{
  "d_model": 256,
  "head_dim": 64,
  "activation": "swiglu",
  "norm_place": "pre",
  "rope_fraction": 1.0,
  "attn_scale": 0.125,
  "parallel_block": false,
  "init_std_qkv": 0.0312,
  "init_std_o": 0.0312,
  "init_std_up": 0.0312,
  "init_std_down": 0.0,
  "decay_fraction": 1.0,
  "batch_tokens": 131072,
  "doc_mask": true
}
MLP neurons of a small language model. Each row is named by its layer, matrix (down: output weights) and neuron, and shows model dimensions 16-79. Each number is 128 + 32 x the weight over its row's rms, rounded and kept within 0 to 255. A neuron's up and down rows have the sign that makes its largest values positive.
A block is one neuron, or neurons of one layer that tend to fire together. Before each block is what it responds to, as a language model described it from the Wikipedia text at the highest values.

Responds to: Wiki heading closing marks
L8.down16 [113 126  97 153 161  98 165 124  90  92 122 147 122  92  74 106 124 190 119 142 156 152 134 119 113  87 124 162 161  97 103 103 123 147  90 140 135 173  57 147 157  86 121 173  78 115 125 114 182  92 126 116 123 121 110 155  84 126 168 183  81 136 131  95]
L8.down18 [ 87 170 147  81 110  90  82 134  77 157 135 148  91 117 159 119 164 126  97  76 173 125 135 147 122  69  94 155  83 130 119 106 115 115 142 182 148 111 111 140 171  69 104 199 128 164 110 169 137 123 103 119  84 156 137 181 152 218 119  81 158  78 129 184]
L8.down89 [185 134 109 160 104  65 163 156  90 139  75 123 159  77 160 100 132 133 159 114  75 125 110 193 128  87 138 142 127 109 188 162 109 139 119 166 106 146 134 116 129 132 163 131 135  68 126  98 118 173 127 104 184 106  94 148 111 140  89 142  93 127 171 171]
L8.down106 [166  79 107 160 124 122 147 144 102 102 123 111 117 100 142 146 121 136 109 165 168 110 113 118  65 137 136  95 188 117 111 144 147  82 155 148 150  94 164 108 113  99  91 128 109  57 100  89 111 140 133 114 157 234 168  94 125 140  85 152 137 145 123  95]
L8.down146 [162  72  94  98 109 149 141  49  77 124 136 111 137 100 129 116 162  89 140 191 135 126 111 103 125 111 115 157 115 104  58 155 135 189 110  79 142 147  96 120 154 126 142 122 116 120 152 144 110  65 105 107 142 156  63  76  84 140 198  83 124  94 125 151]
L8.down154 [190 229 168 149 144 112  85  86 177 104  77  96 110 126 145 163 143 163 174 161 144 122 144  90  93 157 159 160 123 152 111  41 130 103 101 174 134 109 157  95  97 112 165 149 139 108  91  97 124  62 150 116 170  95 155 179 117 112 151 124 135 126 148 154]
L8.down228 [105 148 119 110 102 119 115  95 122 144 116 228 162 139 140 167 101 145 133 133  97 115 137 172  84 170  83 145 184  59 104 134 119 121 129 165 206 157 100 176  92 141 120 132 155 140 126 106 104  82 130 159 100 126  90  98 145 126 178 135  51  53  99  91]
L8.down306 [124 118 186 149 112  75 179 101 123  92 108 148 141 152  75 109 108  91  79 173 152 107 137  98 140 114  86 167 143 151 129  62  71 107 137 128 155 116 163 118 128 126 112 130 105 180 176 110 150  59 180 167  79  91 149 182  89 104  83 104 131 138 108  89]
L8.down330 [154 127 160 120 161 169 158 128  85 105 217 179 142 155 126 145 150 117 123 117 153 128 151  89 136 120 111 151 142 120  67 147 162 209 115 138 107  63 129 179  72 119 152 152 110 157  79 131 115 133 224 128 120 138  87 138 156 119 162  84  99 131 169 106]
L8.down367 [127 115 122 163 103 128 144 166  74 169  99 165 100 146  71 147 106 126 160 104 126 113 109 119 125 123 201 140 153 116 133 129 150  83  82 131 140  97 139 144 105  71 133  92 101 127  77 153 132 137 134 105  85 219 154 121 133 149 133 108 148 159  87 181]
L8.down421 [104  86 169 119 103 163 136  87  88 111  93 183 117 147 171 148 154 144 163 115 102 131 150 165  90 112 110 149 117  80  73 161 110 142 108 160 148 154  41 152 164 147  71 103 140 100 132 129 143 114 143 124 128  83 113 103 117 140 151 151  85  44  88 117]
L8.down446 [ 96 158  79 113 153 100 191 103 103 134  61  89 163 102 159 169 206 126 119 119 145 108 100 106 149 158 155  59 172  88 147 139  98  85 143 114 167 109 115 168 152 149 122  99  84 117 167 151 135 154 136 102  77  93 113 186 166 139 144 159 116 114 110  66]
L8.down469 [123 164 103 132 146 116 146  82 150 122 153 113 163 142 149  97 127 157 195 156 141 144 149 155  87 159 110 112 205 140 121 135 187  99 132  77  82  74 103 117 164 142 148 125 135 101 122  95 128 137 163 165 164  54 139 181 175 131 121 159  90 160  68 115]
L8.down534 [109 130 120 130 139  98 127 117 109 132  97 133 149 131 205 183 114 114 116 190 121  77 208 127  99 130 139 126  96 204 135 170 124 137 132 137 105 121  66 145 116 103 126 124 160  66 149 125 117 132 137 119 145 139  87 122 164  96 101 149 161 138 145 134]
L8.down602 [150 156 129 145 127 160 113  89 153 129  54 104 112 151  79 149 105  33  84 115  94 144 195 172 164 133 141 209 151 129 103 172 163 129 144 118 178 139  95 180 104 119 116 130 147 138 124 151 124  84 135 123  94  87 130 105 159  87 120 116 198 175 102 148]
L8.down691 [140 105 128 175 156  89  86 141 140  99 163 154 125  77  95 126  94 173 126  69  83 138 122  64 178 175 166 131 125 138 108 105 150 143 153 148 218  82 113 136 114 118 141 136 159 150 101  76  80 119  92 156 107  93 146 145  84 177 141  95 126 164  66 141]

Responds to: Post-subject comma/verb
L11.down536 [144  77 127 169  88 134 122 192 152 120 196 151  77 127 104 132 184 140 134 189 142 122 125 140 147 182 150 106 158 111 110  94 158 107  65 145 122 119 149 142 118 112 124 129 130 149 144 154  81 112 147 128 175 162 140 187  94 126 146 112 117 148 161 168]

Responds to: Surname-opening word pieces
L11.down387 [ 75 134 137  58 194 109 137 137 173  48  46 196 151  66  88 128 110 157  93 141 127 173 152 111 139 136 157 126 183 120 143 114 130  99  75 140 135 111 130 130  93 132  93 141 174 112 108 146  96  98 147 136 124  76 103 104  97 122 144 189 135 175  97  91]

Responds to: Clause-boundary punctuation
L8.down113 [152 110 117 116 149 121 130 106 119 129 116 149 127  94 181 144 121 150 167 150  92  97 134 115 152  95 149 110 117 133 164 144 126 139 143 128 172  99 152 156  94 136 131 236 178 153 148 130 170 136 175 101 154  84 148  95 137 128 153 136 112  86 104 124]
L8.down126 [ 85 155 149 112  96 139 119 168 108 149 158 130 119  99 113 144 103 105 110 117 140 146 120 135 114 111 152 130 152 112 157 118 125  84  96 142 123 130 124 117 124  74 111 124 118 227 159 119 199 117 115 115  89 128 133 130  99 142 131 167 137 158 104 118]
L8.down231 [146 184 106 141  69 140 174 140  82 157 106 148  77 140 185 134 178 174 152 123 152 119 110 149 138 115 197 163  96 157 141 145  93 134 142  83 190 154 138  89 117 106  74 138 140 100 150 195 141 118 117 158 108 127 112 152 158  79 144  89 121 101  77 133]
L8.down269 [160 204 121 120 125  99 137  90 121 150 119  99 124 130 170 123 108 101 181 105 154 115  72 111 161 180 168  56 109 198 112 117 162 141  99 130  91 148 121 112 132 123 108 120 102 122 103 139 146 193 153 123 104  81 131  77 132  98 139 117  70 143 109 127]
L8.down275 [140  83 146 196  85 142  99 134 152 160 198 131 100 119 157 171 144 160 123 102 121 131 126 164 110 117 108 141 106 118 108 111 128 101 158 116 136 126 106  60 154 101 209 172 142 108 140 165 121 187 124 158 144   2 140 132 126 152 148 138 117 139 132 100]
L8.down295 [119 128 195 141 119  91 132 157 125 178 135 108 124 129 168 153 115 175 109 106 133 154 134 118  82 190 100  82 143 146 106 152 171 141 153 160 107 148 158 105 109 151 139 161 107 125 103 128 115 163 135 114 141 255 158 128 175 153  98 170 112 150 121 136]
L8.down346 [127 126 146 141 169 173 117 120  98 163 132 123 132 133 168 153 114 175 141 126 198 152 136 116 118 208 175 119  91 114 137 159 113 155 113 163 142 199 180 119 134 164 136 121 163 123  47 105 124 124 115 111 151 224  97 127 152 162 161  96  79 117 133 190]
L8.down355 [143 142  74 164 121 129 142 141  83 118  93 113 134 125 118 112 110 120 111 107 175 113 141 128 106  68 134 124 150 135 169 135 155 121 149 110 149 132  75 172 148  98 108 179  76  68 176  96  94 103  77 188  85 222 106  96 140 122 154 139  88 179 135 146]
L8.down395 [102 128  87 144  57 128  79 132 111 114 139  92 124 136  78  75 161 190  81 140 144 141  73 148  91  99  79 122  85 148 134  97 130 129  92 111 108  83  94 143 111 124 120  94 161 105 132 133 177 164 114 112 151 255 183 124  89 152 142 100 155 139 213  95]
L8.down491 [142  88 152 145 150 124 136 120 138 128 135 140 133  55 124 156 119 157 108  93 149 141 126 114 108 153 117 117 150 150 142 108 134 101 113 110  96 196 130 152 144 119 185 159 100 119  39 138  99 155 104 158 115 255 132 119  96 106 111 137 129 191  98 103]
L8.down589 [153 135 147 108  86 114 142 202 115 122 142 136 144 103  72 154 149 171 128 118 168 113 173 198 115 135 150 125  84 101 138 126 136  92  82 133 133 124 132 169  82 182 154 169  66 154 133 119 141 106 141 163 118 192 168  89 133  73 137  84  93 178  98 137]
L8.down590 [122 119 121 109 145  84 135 148 163  93 129 138  70 132 143 118  96 116 127 161 120 121 151  92 112 166  97  92 130 188 119  50 134 131 159 111 128 174 158 173  82 124 118  97 138 144 107 197 183 127 148  73 121 204 167 129 139 117  99 170 108  90 137 171]
L8.down603 [137 135 183 184  99 171  71 134 111 136 164 163 124 112 142 101 133 198 161 138 119 118  94  77 129 114 118 183 111 111 136 129 156 164 118 115 188 195  90 171 157 156 153 123 139 153 128 131 146 184 120 163 109 172 151 102 171 145 113 108  82  71 188  98]
L8.down631 [113 179 133 147 109 120 158 156  83  77 157 126 132  75 176 183  98 175 122 117 194  95  89 139  91 110 143 133 131 135 141 156 140 110  86 100 152 109 149 121 133 104 154 128 140 130 111 103 123 117 140 135 168 255 144  88  65 153 157 188 157 125 174 178]
L8.down657 [141 113 183 143 126 152 120 128 109 141 120  68 143  77 139  95 110 151 203  85 142 190  66 203 117 103  73 147  98 162 133 173 150 129 152 139 141 114 131 128 157 135 134 141 216 137 148 148  85  95 109 105  95 176 120 101 131 110 123 151 104 114 145 166]
L8.down681 [ 92 154 136 116 134 162 138 148 169 114 158 145 100 163 152  70 178 122 143 151 149 174 163 132 143 118 118 160 157 142 143 113 166  71  61 189 147  84 123 134 183 187 111 132 155 159  41 143 147 118 163  93 129 153  93 118 123 160 106 115 105 125 118 104]

Responds to: Table row line-breaks
L8.down63 [212 101 145 129 111 112 142 169  89 159 153 128 177 144 100 138 121 124 163  98 143 104 128 141  85 190 122 126  89  89 167 144  71 113 140 124  82 120 116 107 109 119 134 100  93 136 139 145 132 121 127 136 127 246 124 170  93 138 125  86  92 168 149 128]
L8.down67 [142 188 110  89 107 119 155 116  92  83 131 169  84 187 113 114 105 123 145  70 121 181 106  68  97 155 145 176 112  66 177 142 159 118 137 116 144 141 100  92 126 107 133 125 164 165 190 148 134 127 148 142 184 200 134 187 135 140  80 139 119 162 153 177]
L8.down74 [147 145 148 147 161  96 145 115 160 125  78 134 106 170  84 148  77 105 138 117 154 142  94 144 157 122  88 142 136 106 106 151 165 151 140  83 143  95 148 127 131 162 132 131 153  81  76 137  92 157 136 122 129 255 154 109 118  96 121 112 116  83 126 135]
L8.down112 [131 134 124 128 131 150  99 121 116 122  95 110 168 103 145 115 151 135 106 119 171 129  63 134  90 175 117 130 102 166  73 148 166  85 104 125  93  90  93 124 113 140 133 132 152 105 204 167 120  92 172 177 113 171 180 152 114  78 159 163 112  79 116 169]
L8.down160 [147 142  88 169  96 105 120 135 116 151 101 107 124 131 131  89  96 111 150 202 112 113 126 136  94 152 132  77  87 100 116 181 135 112 204 159 155  95 117 113 138  98 113 138 101 159 152  81 141 116 149 143 173  83  93 130 193 100 125  97 114 118 109 135]
L8.down238 [161  54 106 133 116 153 171 177 151 132 104 111 115 167 137 109  85 132 138 174  93  96 108 136 132 104 139 161 138 133 119 118 114 118 148 162  89 102 153 121  81 125 120 102 134 165 101 193 140 101 159 131 131  70  34  57 121 118  96 150 106 161 112  83]
L8.down268 [116  78 117 161 216  42 139 146  54 102 146 143 148  58 132  69  82 174 148 141 154  82 153 119 141  92 125 103 106  97 150  95 130 153 147 136 149  77 170 124 171 117 140 179 196  96 155 171 108 152 108 221 152  62 121 127 105 116 105 150 124 167 145 172]
L8.down281 [177 138 107 133 178  98 139 141 106 172 132  92 181 103 140  90 103 175  97 131 133 169 139  63 124 128 161 117 101 152 140  97 100  70 138 156 141 114 168 171 100  88 142 124 122 180  83 153 219  95 141  91 167  68 160 160 128 141 132 159  83 106 138  94]
L8.down364 [172  92 195 120 111  69  95 178 137  91 155 181 162 140 133 119 146 151 100 163 166  92 152 160 127 133  92 173 116 183 153 176 155 121 132 183 144 137 133 148 160 145 108 107 140 117  24 135 123 132  83 110 123 194 157 122 132 124 109 176 135 108 116 152]
L8.down368 [140 121 104 142 129 220 111 104 166 132 211  75 108 116  95 127 111 135 102 110 115 101 111 131 135  84 145  59  51 104 124 153 110 109 119 253 111 174 126 168 136 170 110 195 173 115 111  65  87  71 130 183 127  94 135 132 128 110 161 102 138 149 148 122]
L8.down427 [ 94 121 107 111  85 117 108 130 142 126 160 114 102 129 145 132  74 117 136 151  69  63  62  93  98 156 104 182 101  85 153  92 116 144 154 139 111 127 134 126 136 165 113 170 111 122 110 135 136 120 157  97 112  73 108  74 145  84 139 121 159 137 115  87]
L8.down467 [161 150  88 112  82 165 123  30 178 135 121 129 149  80 116 102 126 152 162 122  90 101  90  91 157 111 154 153 117 119 162 121 140 162 124 134 140 160 129 102 181  87 152  99 104 128 117 118  90  80 113 150 100  94 157 132 119 113 150 178 134 112 130 102]
L8.down652 [163 128 156 131 145 139 130  85 154 151 130 126 147 101 132 154 140 124 135 100 116 111 163 196 119 119  90 110  81 206 115 137 128 160 145 117 140 104 127 114 159  96  56  68  67 148 104 144 153 123 122 146 186 121  83 100 199 132 121 155 149 190 142 125]
L8.down664 [151 112 163 136 171 119 123 142 115 128 135 172 145 119 148 159 120 125 128 126 110 162  86 101 156 170 153 103 122 144  79 127  85 145 110 111 144 193 144 100 172 128 108 123 134 161 115 108 124 124  66 164 163  73 200  86 166 114 175 120  91  83 102  68]
L8.down673 [133 138 110  90 127 139 133 133 185 182  88  99  89 155 150 180  91 109 101 105 109 191 151 168  77 136 120  93 179 120 108 122 101 122 146 168 122  82  97 127 144 121 134 141 162  90 112 102 102 100 100 119 152 243 127 136 172  93 122 106  88 137 148 125]
L8.down677 [139  81 117 145 102 185 167 102 137 123 136 155 161 136 187 103  65 107  97 176 122 127  92 104  78 154 162 106  69  89 148 152  74 167 108 176 113 103 128 101  92 148 190 111 164 144   0 101 158 104 189 114 104 225 139 134 172  93 154 108 125 160 150 113]

Responds to: Paragraph-end boundaries
L4.down74 [137 116 113 150 144  83  92 127 141 159  98 168  85  81 122 174 167 127 106 123 134 146  89 119  75 111  77  48 171 126 111  92 158  97  59 131 150 159 151 128 103  69  80 177  82 100 113 142 114 136 133 101  89 195 120  97 174 109 103 119 136 166 200 179]
L4.down419 [149 134 119 157 114 145 126 167 150 184 128 125 105 134 131 144 133 190 138  85 131  86 100 121  93 113 114 137 134 130 128 119 126 143  71  79 120 137  85 105 168 109 122 173 108 135  66  97 153 146 131 126 120 255 108 149  99  96  87  99  86 152 113  92]
L4.down425 [ 97 164 102 150 148 111  88 128  84 127  99 134 105 122 162 156 167 154 123 140 123 128  77 122 121  78 125 164 126 153 112 114 135 133 109 114 104 106 152  79 107 103 176 111 111 186  74  95 136 179 137 152 159 186 148 126  74  79 139 109 129 161 112  70]
L4.down578 [105 145 139 181 141  89 130 116 121 141 148 148 157 129 176 124 134 183 134  64 235 112 134  99 106 149 133  78 149 124 122 113 106 174  28 170 173 136 129  89 150 202 143 192 129 109 107 101 118 141 126 100 188 184 119 116 124 129  89  94 112 171  95 141]

Responds to: Surname first pieces
L8.down50 [131 226  63 114 101 125 158 133 224 118 156 130 104 105 125  57 104 107 103 132 125 117 128 176 154 168  99 120 173  81 161 112  77 108  95 127  87 125 200 101 139 133 109 169  94  95 182 140 143 108 168  92  75  48 164 108 122  95 140 129 156 141 117 117]
L8.down61 [136  66 118  99 148 105 139 160 108 138 120 144 106 147 144  79  96 124 193  90 159 133 141 144  75 185 148 118 100 138 126 144 157  79  53 114  79 170 157  44 132 112 166 162 109 136  85 136 132 132 164  87 153 165  73 142 181 137 136  92 110 116 136 103]
L8.down105 [112  93 107 135 137 107 130 191 121  40 122 174  70 190 183 130 136 212 123 140 116 148 130 115  71 169 117 167 156 142 101 115  92 185 111 162 160  94 129 165 179 112 119 152 141 108 143 104 141 114 108 140  92 181  76 144 132 144 153  74 137  89 135 114]
L8.down111 [150 119  41 141 131 148 148 130 151 124 156  86 138  77  51 149 123 150  91  79 109 128 120 128 108 113 151 118 138 113 117 150  76 134 111  81 125 142 136 142 115  94 136 114 150 105 155 124 149 104  59 125 138 153 183 127 126 166 101 155 114 102 193 149]
L8.down143 [186  53  98 101 117 116  79 107 124 142 109 174 153 109  93 143 150  72 200 167 135 156 107 153  94 131 130 120 107 132 102 113 192  71 130 142 119 129 121 164 173 124  94 147  76 102 153  71 139 151 143 111 155 148 181 119  84 147 130 164 103 116 126 148]
L8.down199 [ 66 122  99 166 139 140 134 205 152 157 109 107 133 116 159 101 147 126 140 197 121 170 123 145  95  97 108 145 133  74 161 180 166 129 120 120 120  94  97 169 133 155 172 133 105  61  67 138 114 179 121 145 135 109 108 177 105 173 101 169 139 114 137 102]
L8.down292 [ 70 178 147 145 153 157 108 186 147 138 118 184  39 149  73 115 109 103  82 135 109 112 186 186 187 185 138 107 125 147 176  84 113 149 145 129  99 101 137 138 142 116 159 144 120 129 175 110 164 115 132  99 104  95 123 132 117 144 115 154 125 124 155 127]
L8.down313 [118  78 154 163 120 117 168 184 140 124 170 125 121 106 158 133 144 123 118 114 106 128 145 121 122 148 121  58  90  96 108 124 137 129  99 134 193 153 161 146 157 144 148 100 104 111 148  98 199 104 168 139 183 139  99 151 137 130 165  91 141 127 121 115]
L8.down322 [ 85  86 125 130 106 104 119 129 133 140 166 132 166 144 125 103 134 136 124 150 126  86  77 140 128 101  84 134  56 110 124 168 102 156 147 178 124 125 141 176 120  90 145 116 167 134 149 127 193 116 150 158  96 102  78 171 109  80 137 140 203 116 166 101]
L8.down384 [162 170 142  55  72 134 124  95 116 137 139 129  69 116 149 141  86 103 137  91 163 146 180  63  67 123 118 151 202 168 126 175  74 155 175 107 121 167  84 179 129 123 135  89 132 116 183 103  83  74 155  85  76 242 182 134 147  93 137 128 139 144 129 174]
L8.down406 [127  98 113 156  57 163 153 101  89 141 147 193 102 103 111 156 148 122 120 154 101 137  66 126 141  88  78 133 146 138 163 147 155 151 114 205 114 122 113 137 124 135 146 148 156 135 116  91  59 134 139 133 113 150 119 134  69  73 165 109 108 135 117 107]
L8.down474 [106 106 159 153 160 106 151 149 100 109  95 116  85 174 161  99 108 110 127  75  91 147  96 123 112 153 139 115  97  95 146 117 115 143 125 143 130  78 152  98 120 157 188 128 132 102 192 175 147 123 159  99 149  87 136  96 163 105 127 148 168 139 142 189]
L8.down522 [114 102 105 155 154  75 122 117 129 144 107 156 156 110 123 139  96 165 141 156 132  96  68 160 206  75 112 123 116 198  87  98 130 126 100 107 110 106 125 101  85 118 178 146 142 117  98 139 203 107 123 111 136  43  80 165 108 111 131 128 163 137 114 140]
L8.down586 [145  45 117 142 210 132 114 106  99 148 115 130 117 119 102  56 119 117  62 146 172 120 141 137 122 108 126 135 137 120 136 153 107 173 108  89 132 186  97  92 122 102  88 111 188 122 217 132  95  84 140 128  99  91 142 138 101  99 128  78 113 128 149 116]
L8.down615 [ 81  91 111 116  75  98 172 121  83 157 153 130 155  98 137 146 142 120  63 104  62  95  78 131 136  87 131  93 111 108 138 111 112 127 138 150 173  70 183 131 110 128 130 138 209 110 110 106 148 172 116 109 134  93 118  95 125 103 124 100 120  93 104 133]
L8.down616 [138 131 112 136 189 121  95 107 120 184 121 140 124  80 127 133 205 162 154 134 118 187 129 150 109 149 162 203 124 106 106 105 135 159 128 161 132 135 116 112  90 143 166 110 199 187 150 154 179 135 133 131 160 111 108 137 146 112 108 178 119 113 112 101]

Responds to: Wiki heading markup
L11.down427 [142 189 129 109  96  89 127 120 136  89 104 111 151 168  93 130  93 119 163 185 124 134  78 137 111 109 106 117 132 141  70  93 108  75 192 124 135  87 172 165 144 119 121 165 137 138 140 111  95 151 136 147 146  47 136 115 147  97  99  66 118 119  99  96]

Responds to: Section heading closer
L4.down186 [ 80 128 129 167 101 130 115 118 134 158  98 141 126 113  90 144 115 149 116 136 142 114 132  89 125 117 152 186 163 104 124 153 135  75 201 101 135  97 175 148 175 101 139 106  91 119  94  86 131 123  53 184  78 175 127 141  87 127 153 115 134 154  79 137]
L4.down255 [163 112  86  99 145 106 167 157 168 131 135 139 107 152 109 148 133 122 177 124 135 160 109 113 136 120  82 165  90 122 180 111 162  99 124 119  95 157  68 145 203 119 119  82 112 100 112 155  80 117  48 133 168 151 148 186 106  50 106 126 121 165 103 121]
L4.down333 [114 123 152 108  82  83  83 158 112 141 167  93  83 158 139 103 105 110 141  91 129 151 113 119 117 113 166 163  98  75 140 122 149  77 122 143 165 143 160 159 153 103 123  96 195 105 151 121 148 188 124 157 146 187 126 146  94 131  90 161  69 116 144  98]
L4.down339 [125 140 166 182 132 127  87  81 142 107 100 155 138  93 153 143 122 114 117 103 104 139 115 139 178  92 122 102  86 182 153 151 102 144 138 124 123 128 126 106 112 125 164 192 136 118 135 139 187 147 123  99 153  55 170 121 130 160  90  91 133 185 154  84]